{
  "num_hidden_layers": 16,
  "hidden_size": 384,
  "num_attention_heads": 4,
  "num_key_value_heads": 2,
  "head_dim": 64,
  "intermediate_size": 512,
  "vocab_size": 8192,
  "hidden_act": "swiglu",
  "norm": "layernorm",
  "norm_place": "pre",
  "norm_eps": 1e-05,
  "positions": "rope",
  "rope_theta": 10000.0,
  "rope_fraction": 0.5,
  "qk_norm": true,
  "attn_scale": 0.125,
  "bias": "none",
  "tie_word_embeddings": false,
  "parallel_block": false,
  "init": "normal",
  "init_std_qkv": 0.0197,
  "init_std_o": 0.0,
  "init_std_up": 0.0197,
  "init_std_down": 0.0,
  "optimizer": "muon_variant",
  "learning_rate": 0.0158,
  "lr_mult_o": 4.0,
  "lr_mult_down": 3.0,
  "beta1": 0.93,
  "lr_head": 0.00786,
  "warmup_steps": 0,
  "schedule": "wsd",
  "decay_fraction": 0.734,
  "decay_shape": "linear",
  "final_lr_fraction": 0.05,
  "batch_tokens": 131072,
  "max_seq_len": 1024,
  "doc_mask": false,
  "train_tokens": 391000000,
  "max_steps": 2984,
  "dataset": "wikipedia_en"
}
MLP neurons of a small language model. Each row is named by its layer, matrix (down: output weights) and neuron, and shows model dimensions 288-383. Each number is 128 + 32 x the weight over its row's rms, rounded and kept within 0 to 255. Numbers have three digits each. A neuron's up and down rows have the sign that makes its largest values positive.
A block is one neuron, or neurons of one layer that tend to fire together. Before each block is what it responds to, as a language model described it from the Wikipedia text at the highest values.

Description: Wikipedia section heading words. Words inside ==…== section headings such as Career, History, Early years, Publications; also "of" after nouns like species, compilation, and digits in tables or decimals.
L6.down438:099094078075177130154175098078144116114109109121149120118120137117148117137096108140104095151183077183115163160166175087155117182158134114143171120112106122122133094141178133120116116217150122081111144187123127102213112124139197101130096130164138117122093112130166183069113140154199097120

Description: Day number in dates. Day-of-month numbers right after a month name in US-style dates, e.g. April 22, August 19; also other short numbers after a word, e.g. U16, Set 1.
L8.down41:126087155142111104137105145145139109107148133131118166176069131142073117164080127138118157186103127128074123076177149128112110112167113143137152086115166135091088132126098123149123104121108155144150050101122073170150107173104141109186087166179079148149099117182103147123121167187175133137
L8.down174:076093075137150097084181136088143177109082071138214118084098087135119105139127163132134154175114156127097131134094147106104138108095079225111145148171148137141147111088140127122133140085163103108170152193085111106106049122160093132110088125134152061086114139116143160132159130180151186125
L8.down298:128131088099140098185185190149056128175160111155139164137120176149086161130096186168112089180094200095134108138110123126093115119151117161033127150173172104113068110119122141196098059155112129153170112168114100194117120115166163162102117109138116156128152125092142194122115077133099130117
L8.down390:116121112101113128139100125173125118099141171153119118116110149126145077134146123089179128164083133192097151133107050145170110166110190075101203178092143153109156100130153119135119131000144128131108113128096142127127135117133126133082102134133130163129137100077123121084177080182148131109

Description: Proper-noun place/nationality tokens. Tokens inside proper names of places, nationalities and institutions, often mid-word or after "the"/"New", e.g. Vancouv-er, New York, American, Japanese.
L9.down107:133156169172160128116127148104121134126160137079154077153115067160105069150065054109153201164163136079102188075069109104131128081082087156102140121103155189151115148142098137109159135097113149127170103076074121102144146131137154139176111151149090083122197161152105162166117117129109160127
L9.down180:124113124128178182147170171134153094186070088117119190157175076137115101160096085096148095153113142146116131138103151124135108161103126113130179145158048155142140143078137115173142125104128146096148138137147179106116062163126129156105163133127125158149095080124141109086116202160116138114
L9.down215:117065077053125133099165143171121089157158120074140121107137242149044148148119075203161145123124141186122121086109168129170081077108130079138157096152094111114144138098149130132130119145139099130159094195173110177136125118127076084087144188201130156121129106150162138119099131129126125133
L9.down452:124063138077084099150118116172067160184128148137102113128141113156138065142146139141122187102132188147168175157146145136156116092196084115141229145148119117124144098119096156118097114139100169142112193141168091072122109151121096110113123124210077198103119147089174161151142113148149111128

Description: Word-initial fragments in names. Short first pieces of split words, mostly capital letters starting rare names, romanized Chinese or Greek, or codes, such as X in Xiaoming, Xerxes, and Minolta XD-5.
L9.down396:102083069110060082122124122132089141120096140153144122130093164138179193120136135094148061173110176158205089095133147114098119064155127107093116185169159132105116140127090111135084099082135102160096084091106117131103147166112126092117084112143131060112148115208178141060104149159153110135
L9.down416:178114087137103133207108181143158114130134151137132032252092105121144102153090142148109097170135135117086148090092159095129142192103105086115115123154121159127076141159156143098103138132161139076157104127093155163179109103214143102144132152131096092096103155145133200089124119132203088133
L9.down471:163151133116116138044088117155187142110105134119136019102114154134126119165083081126110144138104117153042137161107068142120077069067131093152147103169156123111145186073122143094095152099148118063171110142098198105060146131115152099151159090155165129110104146120160150129073155062180145090
L9.down508:112100172119137150140153151096149125079146121183149065091114112159141114149165118076149141144172138103164081132072141114077077173107135185077081145118140169156097128112139117168099128197114049073158072178173114119168073127169115114168140164192120140079112141180117071130160135152125145120

Description: Mid-word continuation pieces. Word-internal pieces that continue a word whose first fragment looked like a short word, e.g., in-au-gural, was-tes, has-te, via-bil-ity.
L6.down12:127129147175120141137159096128148148087124225158170169092032124090125179145176115116125124144164129132068080107107137156121109137165170099163156125160118063086123124089092084088142156040070088103143113136128131158130195156135090089145118152094150135097151075097191159140167119063070073107

Description: Post-verb prepositions. Prepositions such as with, for, against, over right after a verb or noun phrase, introducing duration, opponents or accompaniment: lived for, win against, crown with.
L9.down82:162070117124161150083140112130119131121169138117135181127086106123169111096138095079129125120116132051225140174124086115139201124103087119090109175120141076084124068104089125104191155105132158159142150112120104147072127159057148156111149130141086153177147131156160131110119121156118127170
L9.down196:094131082119142107137121088119141052113118112122076155140127116147136120122139139109082129133106085166137125079194138147093110165124116135144189135133085165148134133074173074140085136165086105142137107140113121087156112132100161100102125125139175109176089146126092159103152150125110149174
L9.down357:111087155122094101151151125131108085161146103119109145132130095177148030166107124149119166181138133123091112089130159090152142076137170117174047088193118129168185154137122109048165165217189160096127147129143087135120118116092163154100117065094177122093149154141148092083143107115200130099
L9.down494:096114164143139132133108150099080088113142119157175122149073124106175132122145118136106177118221086137162092121121134109073169155147153090075139065120171119146146162149137111133130109183136153117151140107123143088138146186120129060113129109167177175065102152111115155082206090161146106060

Description: Clause-joining "with" and table pipes. Mainly " with" after a completed clause or noun phrase adding detail ("suburb, with some large stores"), plus table-cell pipes and sentence-initial "He".
L6.down11:162121129119103159130074079202121124114183118112151109109132153105078113110132095110143148130132069081166123143163142141213138140162086219127132158184150085086129141123158150162109080177086093140107180127142071148104141142185125078105120099163117119095151153116159123097195119168098048155

Description: Name-continuation initial capitals. Single capital-letter word pieces, especially L, that open the next word of a multi-part name or title, such as Selwyn L(loyd), Anita E(kberg), Jean-L(oup); also hyphens and joiners inside names and model designations.
L8.down113:148119118114077142184102124135128101120185149139168103160142158165181154146164036160126153122138127096133093121081124096158151138128133102111111122187122157154149111096079193141115123116169142152074196130144122067141157155203137124109124150108169108163104139123142067131115141144154111119
L8.down142:120151063175184134125108152125130124105190171172158094160131099133111164122128193100133123121090101156151088115124162150076122151099075199132154115029126107135119148097170186152059122128166129125183119147111146060123126162115157123170115165116149108081141088168086140144108138144115141111
L8.down285:164171138111108092123192158098024106145057074162128126093092111120134177136153156087145160091143108074090131100119112144115148154131134118174157100100182105084146135160140089090089177141075087128149090087151177111114099182149123139116089124156168148126140165156073114097095101160145103084
L8.down413:141105152171070103160128142134144164096184093135089105159162103142129124106101125151110102105126111083151072133123125125191159069132039112088131137127140164118102135106055107168147158106117126140135095168107107033152137141138144129145116130162093166133129103156146157177140120129173113133

Description: Mid-word name fragments. Second or third word-piece inside a word split into short pieces, mostly proper names in lists and tables, such as Th-urg-ood, MT-K, Hu-ds-on.
L9.down187:119090095144177156115130107198101067109122171066208143080110153133128088160106105110124097116160142146193177147153085137129150170106155096106132101113049148116097109153138151129078154121132132103132162118167045080098079091149140117092167161174124098143081108126202172114094171170147162142
L9.down407:131121147140038117135077174150092183117116138110137120200093191127130124153093171091152128178113104089070099160138093178147089103160118109162143089097110158138165131142121165112125071154098143144159166105070097116142128130128119145139123138090121125100140070087046215085115185193100144158
L9.down468:167100131103107047127118123182153091077109094150121143080129190123169148142142111110080139073155138128134083122085108120123134065096211094108115154134119107094129049144162172098113083097160165125135125147079168093141111181127165133096167093121127088130135168077108129087080115062164121123
L9.down478:172039125173083089082053109102114091148102124119119166106146076105157134141111150128101152145138101144098112165113083120141131159155142095131179114109154166152120176137127093141157099134139119108100119147103083175181163113158073157162129066165094140150119146158085146167126105080127094143

Description: Section heading closers. The first equals sign closing a wiki section heading, right after the title word, as in ==Cast=, ==Life=, === Katanning =; weakly, stray mid-sentence words such as further, their.
L6.down160:138123142140131135177093069065131127120186102160149121142162124125164185137118084151109159132162142068150110122122142084126160198136120083114090110099213119128150174107104085153164135115131125158122155192109105111094129192113174119131100135129132168129117113114147126160179141143145119143

Description: Copula after subject. Forms of be (was, is, were, are) and predicative "as" right after a subject noun phrase, e.g. "the album was", "described music as".
L9.down218:111094155133171139112120133097101147189151068122098138118125154078113122061116126065116151162123128133097067121121168146123111154157118082186127103139161153129104077117184108165128135072168131115111131110121139125110114156126133116064103126147139166141118190125063140141181170131163121105
L9.down270:102201143172110134160107161130123100133136121149123113117150136152133097055080080134162106164139108031074088151186095126190108087111167146148113183165120085132111091154133138078148080128157100161151069117121110162171117125148144125112160172118126145132086074181061204135083140114111129129
L9.down411:076068083100143113156128138122089145141153123124097114142138064134147144150094112147169075089116120106111124110078119110155142163146155113131116109112092091132121200173121145067107125146176112163118165156153112145147168123128114132148185144143118135159075092142159131137163127128099117150
L9.down446:100062146065119144183141158152123068146124132202128129113132119173121096187177161122119155106111164108147084136184108172112083122150092155129123158129116082082108130142167082109147091169154119123166154096098147124171093184097101104085198126145101121154148149157123079145129107191061162130

Description: Segment-ending boundaries. Tokens that end a sentence, caption, or table row, such as periods, line breaks after captions or short descriptions, and newlines after a closing table pipe.
L6.down227:111129108123170092083144154179106128109175075134105124192123121103083135109134165133131125077085150182169168135106137113124109114106165163140148153112125147109091172149139094134128139163112095120127156119157125083101130107131113048101141123186119076089064118181120089172110094153115148096

Description: Digits in alphanumeric codes. Digits and short fragments inside model numbers, designations and codes, often after a hyphen or letter, such as MAGURA V5, IL-8, EM-710, US 701.
L9.down36:074118142117127125112131183089169107111105119135146107124106116104131137159124151111139109137057185135107088099116110137066137200126127125133103122126133104128071105159187120103079155104061122139080099186073114170194131137115132137139152189141142156167138187146101091115105122129190110171
L9.down257:120101155148132058113092082102097123175189126077135087081145130060110097154107168171091149106122126121165053195063071155170190127110137137116149157118094138123161158178202145170138139090147131073129080162103126193106116151126148131095076140174127182155142151127098129112127109151200125158
L9.down473:082153152135118109156142155186153095104150110218110135173100132109052138183135088147180099158117123074072071106128114076075126148136154119084117144122106140113061140106155154170109092138111189062104169174104133051124114198100123156232164109115169154160119143111112110137106055150156088119
L9.down511:108047147135145065197096137178114084104140075114127130175109128104119176108133126130074122145118161110096113181141140166149107110125175090161154142121143117127105161144131126151164097123141074128172134067143082163159139193108155126073087142115070101122089122080144147140124149145148148145

Description: Sentence-final periods. The period ending a sentence in Wikipedia prose, including inside quotes and ellipses, e.g. "gas leak.", "Hawk III.", rarely "?".
L8.down71:145078134125070146124137107112159123150163146113114178071210106191083133202094102163112130126140166162117110144135129151106140151125166139137173193152084107101092117108199131134166116085166125144066123118129067121123112080091053089105163130103060127081156192100143130132138125129166177175
L8.down241:165133103123153133163185079114111142141117124152105149094098069078135168129154184155131144082125060126096126102129086145138111085145128155170168159098114203149108157139114167124133211132123155142179146138137117110180117113152123089144123111182108110128103150117125122176130077172174142071
L8.down403:076109130093210188100132152197102131141135131166140170132158125131160106134122168121122179087163145153157126146137151078151187123104098161082246145143156196148145144152071130090134100112129131131045118138109107113147088147146110067124152096117113126109203139134100131125153127083134154071
L8.down437:087142117084164196183129124149146120158132106144130125175100197154118151097131112129145163113092172108135090128101110043099138115182141158146162104120129106162123127135090103153124224053148103115184134141124114172094119103144093072157164109128130142110135167190176086164138157127153126066

Description: Heading closing equals. The first "=" that closes a wiki section heading, right after the title, as in "=== Vanderbilt =", "==Description =", "==Early life ="; occasionally mid-word pieces.
L9.down171:133108135119122113152149159124054129112077127136126089087086140174131138174123112121119162153185137052161121186171135132134087037162081059118145091131130141182145154135088146115155143146099133163088102147098169175138189111095137108158112128161123089145153111149091110149154071163142117173
L9.down386:141099145150149082159107117109174144136113115133137084125076095144056137098158089191164142140073133054119177104144102126163198142147216113131061148126172178161104144148103076125083109148122107109084137144081129158094173110135095117114154116169088087128117168198094151122131152136122145120
L9.down448:161125107123130101154104101121150159090169088133109064107145138210128191192128109134095144192142070107114113116145148075089104151142140061130131111090111086134086080101159095116153098138109189114154133132165187071120060116117136144106106115081127196188134229102123150110140166083134099167
L9.down493:137149151136161129077115138095161139147124139098108126188128133147097216146161095114094104216131167129108129191143096159109132101138184059186163128140167120083127139123148178152110091089104032186099115169085140113117130120113108081143148143113040089142163149172124117126144080175177121141

Description: Mid-word continuation fragments. Word-piece fragments that continue or end a split word, such as suffixes like -ed, -ing, -d (bloodshed, expedition, Outstanding), and inner pieces of foreign names (Abhishek, Udhas, Idaho).
L6.down445:150123096123124131184134100104156156146127145139111071071108146147117110166102085124163103105120108167094144091111104138113092112097136133102077183096110211103131112106116158152119169105193149116160116103076131124157117192176147160128108117159125148163112212127141088157091133182109101156

Description: Non-English name fragments. Middle or final word pieces inside non-English personal and place names, mostly Indian names in film and politics (Raj-esh, Dhan-ush, Gand-hi), also Arabic, Persian, Chinese and Pacific ones.
L9.down40:090165100118084098145136096075178087191192115103090089145090145107143159123118174119087146159107134120126123121114119168119140148096117171150123135118153126177141111126105100117107091123154183089166140088160133099114126098153070136172149127083190097126069150130185115157145143096175133200
L9.down338:134203105149146132086110143124153111186174186111183165151107134120139146150105138158180144135129139043059135108186164088149116190053123179131154094124160109129133146149088152133168100142162130116119112119125099132125134109090129122133107129111081133115096149078056135102111073116167107107
L9.down376:105123149110158092045098123171165124154067131069100111115116137098102082135139143140101110153106122137114117140090120155149096129122126097151137122108123149122111148116110074130126144159088167115122132098092096133121188160123096168152126184117156116160130105150098136120089185125087165137
L9.down433:161126138147151150122169149115122095106135115146161123167117099161116121121115137081123089140147160081086167168058137051169123159135131174146136188137180157175123097119146117098089142103139112089162130177118127090160112107133149169157104186173111114107106150135100100133116087147106095122

Description: Place-name final words. Last token of a multi-word place or institution name, often a generic head such as Township, State, District, City, or a town's closing piece (Ross Township, Florida State, Flint, Michigan).
L8.down147:101132085167136143120152178087086139106164069095113069171155125123127135176112142092157123130150108124094121130090087110118150089159146125075146163149116133088090157163124137151105103166116128101085120113096103137133144095132130114140105151068112155129101147105110124132156076135127177181
L8.down266:137109059121153132118093133134063117136077127127100139193100093148161088118119114144153161060128140127095130152191142111143164131116081113175177139132157167153121178086119126151103165172080134135164138172094119109112061161131132145136133082120134166095116131146138157124106109109073132147
L8.down295:121148091135165090099093109126069059157146132116138071104184137165187120111193128150173106121186180135108199157146152089075176156102075190142151043124134138125118106096121106091158173200110209134157096117116050102120124097115161132109099093162143139139158128111052129145136093173114147125
L8.down446:146184126112140146110146159147136129144132083098104103157131127070115127167173143151175147145109113141133132163128133081145107154111089106051161100121131079102132087174096168045128084176090174153129104137103119172146129119121128128099136087161130167088130103165178096170126150096128119131

Description: Periods and name fragments. Periods inside ellipses and dotted abbreviations (. . ., a.k.a., i.e., U.S.) and decimal points, plus mid-word pieces of uncommon names (Wasserstrom, Sofoklis, Jagjit).
L9.down253:104113133081154154064157163126144160167153128107166145175188139134094135116130066105168169134061097133142097134131110118120161120115115106119192163096104153153090164111151098140145168116177117125101118149122109100169096160107166011109147089154139095097129148165134099139145198145163174179
L9.down307:153139127134179149135141153114125135126127110154158110108171120108129144093097179088156147073161104164169050099162105187058191097168171107139165162101102101122161123161174106072141118072093111162127143143047141130114154167144161117130128113192091168121143103103116095134165147107126175122
L9.down465:136130129167061151096158072159175105151163181122132122115163108069176120173158138129135152077136114145102099080152146179206151117120097107108100192112105100141150165096127154187123146086142071133147176139145083120162098178211088151105148115119131166172126113168102165179164115074154161098
L9.down507:134152149128096138224135144118164076133175167191120116081121132126131198125118147121149100095207133186095155138116164153105097114060136154180116145143109090081120169069156170137138140086129151100097164135137086097088134113137094160143133111144144152157107169123115133145156132143172153097

Description: Person surname tokens. Surnames or their word pieces right after a given name, often in tables, credits and citations, e.g. Scott Wilson, Charles Dickens, Garrett Johns.
L6.down242:141149086125145132156137134094154089123115145173152081138124106095116115143072101136144089118151137095199141095118186132110153168111114107102137194155126150096130164151059131112098172094178166189138089149117090064156123150149110131103076126118162130129123150120073056175167102087162161071

Description: Mid-word subword fragments. Word-internal subword pieces that split a common word and need a suffix, such as cr|af|t, da|ng|er, Desc|ript|ion, str|et|ch.
L8.down186:148172127132093131059113170113199114120134107111119154117160113083132041136141135106116111089109087204102091159142087096107129144158136151116138095125128118118151112124111066178158155114126106172146152161155125063091101177154167154074122149122167155171105104084124163154136119126147117124
L8.down195:157086186095118128117165135124126117115106182124135165154136106097145115086163126097075095070156049132136117121108094082122132143069154120159157131094173097147159054121150156132106147167140122117111124205104142158143218141092153140133174135137065095079121161147169172176102132118165139179
L8.down305:169140150093161102130070105167121101160153164145114121109094082113138119093085103113146110120130138150113078153118112068162124152176087120145103083094106124095166138194133134087091111139116188176167143086063107129127082140180151120144111138166157112101168108162137110181164125113088141138
L8.down470:131124140100073110152105114114147080154166119150122161199099099077067201146101149133103165074124125158124109119140156062111132107178126092090111172135145119153169150134123162141165104127198186130093134079085170131137149151150125098187140136108160123103123164148179149041134175154094113193

Description: Mid-word foreign name pieces. Inner subword pieces in the middle of long multi-token proper names, mostly South Asian, Persian or Italian, e.g. Izzatna-gar, Dipan-kar, Canna-var-o, Shahsa-var-i.
L8.down156:156087090094132184059106165071067178142155136145131125114129070118071134095125136072059075100130134107092143105144076125113159126147039102175079101167071171108085103136186145122130107145098140130160114153143141113146109154153074178091123135206164101104133121109172152089136159102145138146
L8.down308:091129161107128136141108127193094160123116108173100101132158122183081131175119134154149095117153158146124159115145167133099131149158150097161114158099148083152087159131131111175107117141096121156141163089133096127209098165167119168190076118104102136164110154113101120162152150118131115136
L8.down313:088181167143163156170192146085144069062148150092149177121146089107073156098133138092138143139103116127117146137129170094153121144091164089151119109143119121132132103129123176117087148146107136125125160118061123096163138138139050104119151073158108121119034118087120076078131103168120133144
L8.down424:141099175149113160151087095155172087159185073083143101152168139109149138102101133131156155126130088097089145164037092141128134108177156123187184115124098093136126144155099125143152091135157121168093124196121032079151158114146147144124165121068121167093136118101162117107132130136132119134

Description: Name-ending word pieces. Final word piece that completes a surname or title, mostly in lists and tables, e.g. McGover-n, Higg-ins, Archbish-op, plus King and Prince before names.
L9.down85:200110043105190146098087158152114155159166127137130179135131141130178155088128113164104179134163149129137105094114133085177130138129181119151145087126126103139170193092178128109198126103145111137144103171150107180179082081155172140126193156108133161108135110169155103141178137116075118200
L9.down208:205161116158189147113155139112139105161181123147127131125096115129111113161059127103159119050126088103111171096122157114160113157140118133125187160091136121101124106204140074114128129139097120152131068125069166097111106175135111125120159135098094127060120135166126147147082078192066153125
L9.down210:133097120158174100152086110119147212187102106117115158188125138123109115124155107157116085079146102114082158162131116047141127149114118120073139184097124130131119109146160110126120120129163147166066107114121180096080200182116130160098104152135177124108174108160153143129116140106114149182
L9.down369:101176146127170156089114112153088096113101169148106192141079069142124137094134141094160173126162120108127128138196084099102190087139129163111205120071070130160140136119097124149120112113076097115128079153102092134147150138104178141132131103138128106094091143190107113134134143109132174103

Description: Person surname completion. Surname tokens or final surname pieces right after a first name, often in tables and lists, e.g. Phil King, Jackie Robinson, Ta-ft.
L8.down47:113138137099153128055131122136114077143153083178105122095131168139123152123107054112144156076176097088163102129056132135133155151075134098207145184083122172110107066146124082120125101071188110110102162139060113078086173082146130157106129081158138053137153084133151144102170145171146103120
L8.down52:154153111092164095087157135161141160090095130155091175213081110146123126115138103107132128162175115126155192091098151104182121210151105106107251080131134133096120114161112068075162127158111101099107125124103123078087089169133105132139174111195127173146105133177128101128093171092095089111
L8.down150:188136146138158099038097158163147097143193151115124227145102115174113115068161180193092118162102096098104122108139113086162158178141121069114213091100145149086145154168115119122191124147168135151169156051172107115158111164109158091077106128102148111157114103145136147126146138153142128126
L8.down498:182107107123085110176065084128167140166142164181101097142109117072101191110138128071129117036158126128111084117102156103152143166152144173122206112161135120130122090158152086101141119111128156137121041169114107075172117183137184109126124170154103115094134105127187147182155091165134159140

Description: Sports and election table cells. Cells in football, sports and election result tables, such as score digits after a dash (1–0), goal-minute apostrophes (49'), Goals headers, dashes and pipes.
L9.down35:151136148115194126136115132132093110146126141112085147128124121141116193167106092157120172121142147113126079149057187104110169108114114148159138068108135095097101146141064152079148123162126138118110130103128121120143126110135154045096123181164138104126107108142097112146128124150097169095
L9.down69:125130109134165108056154137168149073185149082163097120117117105142144071163145146143142103120159153150101113056153122118136159088129120176173090100159128132070128161118160104114074109154113061126190126140191129089137153144126076161166104160153197127083152111165117147096115104134155087092
L9.down447:155123074095095152085123117130099140105154149141078165078200176105172165121128181119209128134176125093100130174189076094149088121098173140107139152122130100201107101148133161081096114122170107169101131124151092133157122145070144058151152167101168087092119090152126163117133135092137137131
L9.down504:112162173141149197122102122060127057160120173076114161089190183108101122108112107130121075112128070127169154186154101154108115153113133083158167145160084048137164109076134153114140181101096179151140093084128144101145105155110116100095089125090133178115130099125088118084073128107117107130

Description: Wiki heading closing equals. The first = of the closing == or === right after a section heading title, e.g. ==Biography==, ==Career statistics==, === Priesthood ===.
L8.down143:127103177116102122067138129122167154107087148183130148186102099118103090095076131104134087177171128147168210071052159065098147144103083154119152148083092100122135124087150112137110133064085109172099158105120082133132137159140135086136086037062197148154132169120079065102150210126074166145
L8.down349:109143154163149125116110078141096195143134148181121119143102131143114106157172159129066141152155096132063088146134126092112133138138114121118130123177138131119115180116105100128144124147143184131202118128229147169108090114123220112131125101171129108150142145136104174168147173139158080151
L8.down420:146154119067155110137144104144133089152103108117197148173119162141057132149116086126118124177077147122139104153160108159112135140109114177113096158121151101152098174154117174089121080122102117086124117151153167165082123116133122119165128160098141139075149119142176143181100159165140148143
L8.down444:162131124118093159105113138148171120109109141164118164094129116143036140098125112111047185095147143136113119213095063123096138142115062111126137140096140108149104081121110113159134138128144161112137104104147142050107128121131110159141107142128116085132123160157048169150128120104082160144

Description: Naming phrase connectors. Words introducing a name or term after a noun, such as called, known as, named; weaker on is, was and commas after a subject.
L6.down93:100091107140096133143122155138147088122133136113119085123110184102097118158051171095111080166146181169118160111126149126099154129130111157083118183158134074138090153115127121170122138113133189158195157138171150196141166122136131112192121077132139121061109120114177151134100151142112085107

Description: Existential "there" verbs. The verb right after existential "there" (is, are, was, were, 's), also quantity words like over, about, many, some before amounts.
L9.down108:103056108076157130115172105159154092079085179117143062135138181111178115118151124119154149117174081123135105171121109111135120102152125068094166175096136117142111126129106124120163117118092128122075138147099092113141115132145099133086096095124173116177129112105105130124137158165175115135
L9.down112:164197113131107107108114164141164101102112139162180112159100155105146113132176189125155118163147145140118161105107167133137167133138125162137132194180106101204090097128092136100092101044112129138111135128064154160139129097133096133056125107102124146146095091099079049138116121157177079175
L9.down266:163121129162179142122111121160158140119137106118118102171142159038101113140117112156053134133065099074134133138099132129148146113155071174111136123119134169128071131116019158146133180165127091130154113163156107182092122112154100070085202136164127166153125099106109162111187145116111143091
L9.down289:091165140167192156152133062084121170161097164087065093116169176087078128148161099118078159153103098177152101100138107177132151118125177150157172141115121149133067172158071117112084112139131143162120107125096087074187166147184085177093153125121146171116144169141105081120118110173101127118

Description: Mid-word subword pieces. Middle subword fragments inside longer words, strongest on "au" in inaugural/inauguration, also lati-t-ude, convenience, Inscription, cytotoxic.
L9.down102:123126107169167134106119123127129143128152163158136131162131104162176152108164071162150115112180069118090141095144179138149140119134185113174128096105173020136116126159121169118118157118138201154160135132116164188067105098115170167094124183123122153123164119105102126152099123097120078103
L9.down355:120145107141138119097087093138063200108194126142123097183166077137100140166152101066121117067128152127159162112106140172089068112147103129035128144118081107070125105149107088166224117112096125144093151158131103116109116107150101150138072094137140164118150135100146162115177108147126158109
L9.down498:137135119117097153113148130135124103144068083127066093189100091159086132143138114098056146078165124154129108119166129116106148107124125151138073104085122080096151144104183119131080107115135155153070147141153137180104071185106122138092155087100135094118109182174141130125148113144137196180
L9.down501:166120190113118145153104195182098138147132222133089169189098174118123120115197115165135147125111104088206129134140161085118089091114126091117125118122107120135175099141133145133170157116133171135103131175151100143084120155171118115031124112153143154135118096140119046175131151107140149086

Description: Forms of "to be". Forms of the verb be (was, were, been, is, are, be) after a subject or auxiliary, starting a predicate or passive, as in "has been", "were added".
L8.down212:107098170138128139071191130134060135129165102149090070175129164082171150178083152139156148140043111152175146201167099108148169146166077139095151089090134122087157138143120090122121115150179140129143150132108088149162109141107092114074093076119133145135108123122097115170158075104117198135
L8.down255:078134117164177196139144124162188146079187145150127145157119117142142123113152112105136111141120120152104162115129145124145116108125117089122154135134109131071138154083140139110058128129159108171065134126143112102191125062104084117101147081177205102103102143128139128135127217129143090179
L8.down321:155069135141145181109165144112113158108149105146180134099144144158160151060146133119175122114092099105171179153150109108110142133172189127043061183149111077164128074107130095126204117174121189157122166103126136103100169098154112143139103152122150139138127086138152126168135122196091088145
L8.down471:092151149077142152192113134151102130138147143086172079132096133103131162114150120130085096108125153132119097150150128120213169094146148158140123129158147116163119141062099140166125138131143125036112154148135116141122092113072115090165170178176118153087108108148124110048101153102138128123

Description: Place and club name endings. Final token completing a town, city or sports club name, mostly English football clubs in results and tables, e.g. Hartlepool United, Leicester, Bolton Wanderers, Sheffield.
L6.down209:133155074093080095099084149124086169120162102137129132186170090114141159114193164136081130157156127117147124110186142147166122154177158153138121187190097191073096131189149080098050149135118107134148050186065142139103128163098086069119129169095135142103167146202155125108133114161151173113

Description: Mid-word fragments, heading equals. Short word-internal pieces in the middle of a longer word, such as organiza(tion), acc-ura-tely, s-up-ported, and the closing = signs of Wikipedia section headings like ===Television===.
L8.down145:137115145132115175147123106158127170125147172082130092129162048133072117091163138100115097179080094115152161135114143101200189130103103220092129142117069145128109218125089126106178147117159129132080112161150118161095111108150147123164168085131108132162113135089143137083180154187192162136
L8.down337:097142138116111104125079125048109138148109114146132161180130128149062102147075058136109142145137068173075137103130175138143113147134196113123090140133123078194146035084118088097177140170127118164135074129152126083114142157196132121135104143098126186125112115085111101109124154097203111116
L8.down458:130086126124164105125109154160146116094166101170124110146126132178180153144146135135133112146085168162060082135108214080123101151157097133135078129170100141135153080132130161104141141127117102147099095178111168179078148133193135143164065096105106155128130125081136112139164125102118101087
L8.down500:138154156169169115084101083106129068075121139139083176136167156159083093136126181193096131179152138155078130106081135076143121145129129115144128084144102099147156113178096105160134097136153118161176123139192104145108135144187129154117151128126168092140122069112091185133088140131111139159

Description: Table cell entries. Cells in pipe- or semicolon-delimited Wikipedia tables, mostly zeros in stats rows and header words such as Year, Pld, %, Number.
L8.down196:108168117113136149122186088099070170162170127165095099141122108139156112190117151142072108146104157172118088109149157109109168148112108153183082082119175176102108149121210135135103171081065109129098158106184118108118122113139126115168113150152068130109138085152152081153134090170118167107
L8.down199:172069069128156088114098139062145111073120177163133162129141138133103131059146112160153140112107091112119082143135111123137120133150125147093148098097195121119125135144148141106108143154131157120125078085115163131087141103113143182081161119104110106144165107157105129114106163132095148137
L8.down256:082150115105134191081139213164090088115165079166135123089124114104144128083079109156145115170111101126116143149090131080153094146144071179110156170117151168152066149120095124112053154123101171113141147090172129136118097149145111129167139099144124148179083126125102138150186117135165146152
L8.down323:180151118080084102119169094085172101077095138155187121118109111180123108113152103117155161112163095100168167103108184136112129106140145103061193115112181120151109103105129121127166155112145137098104189179201146102146104111104143080091123098124073083068130115102153216154115200122184137128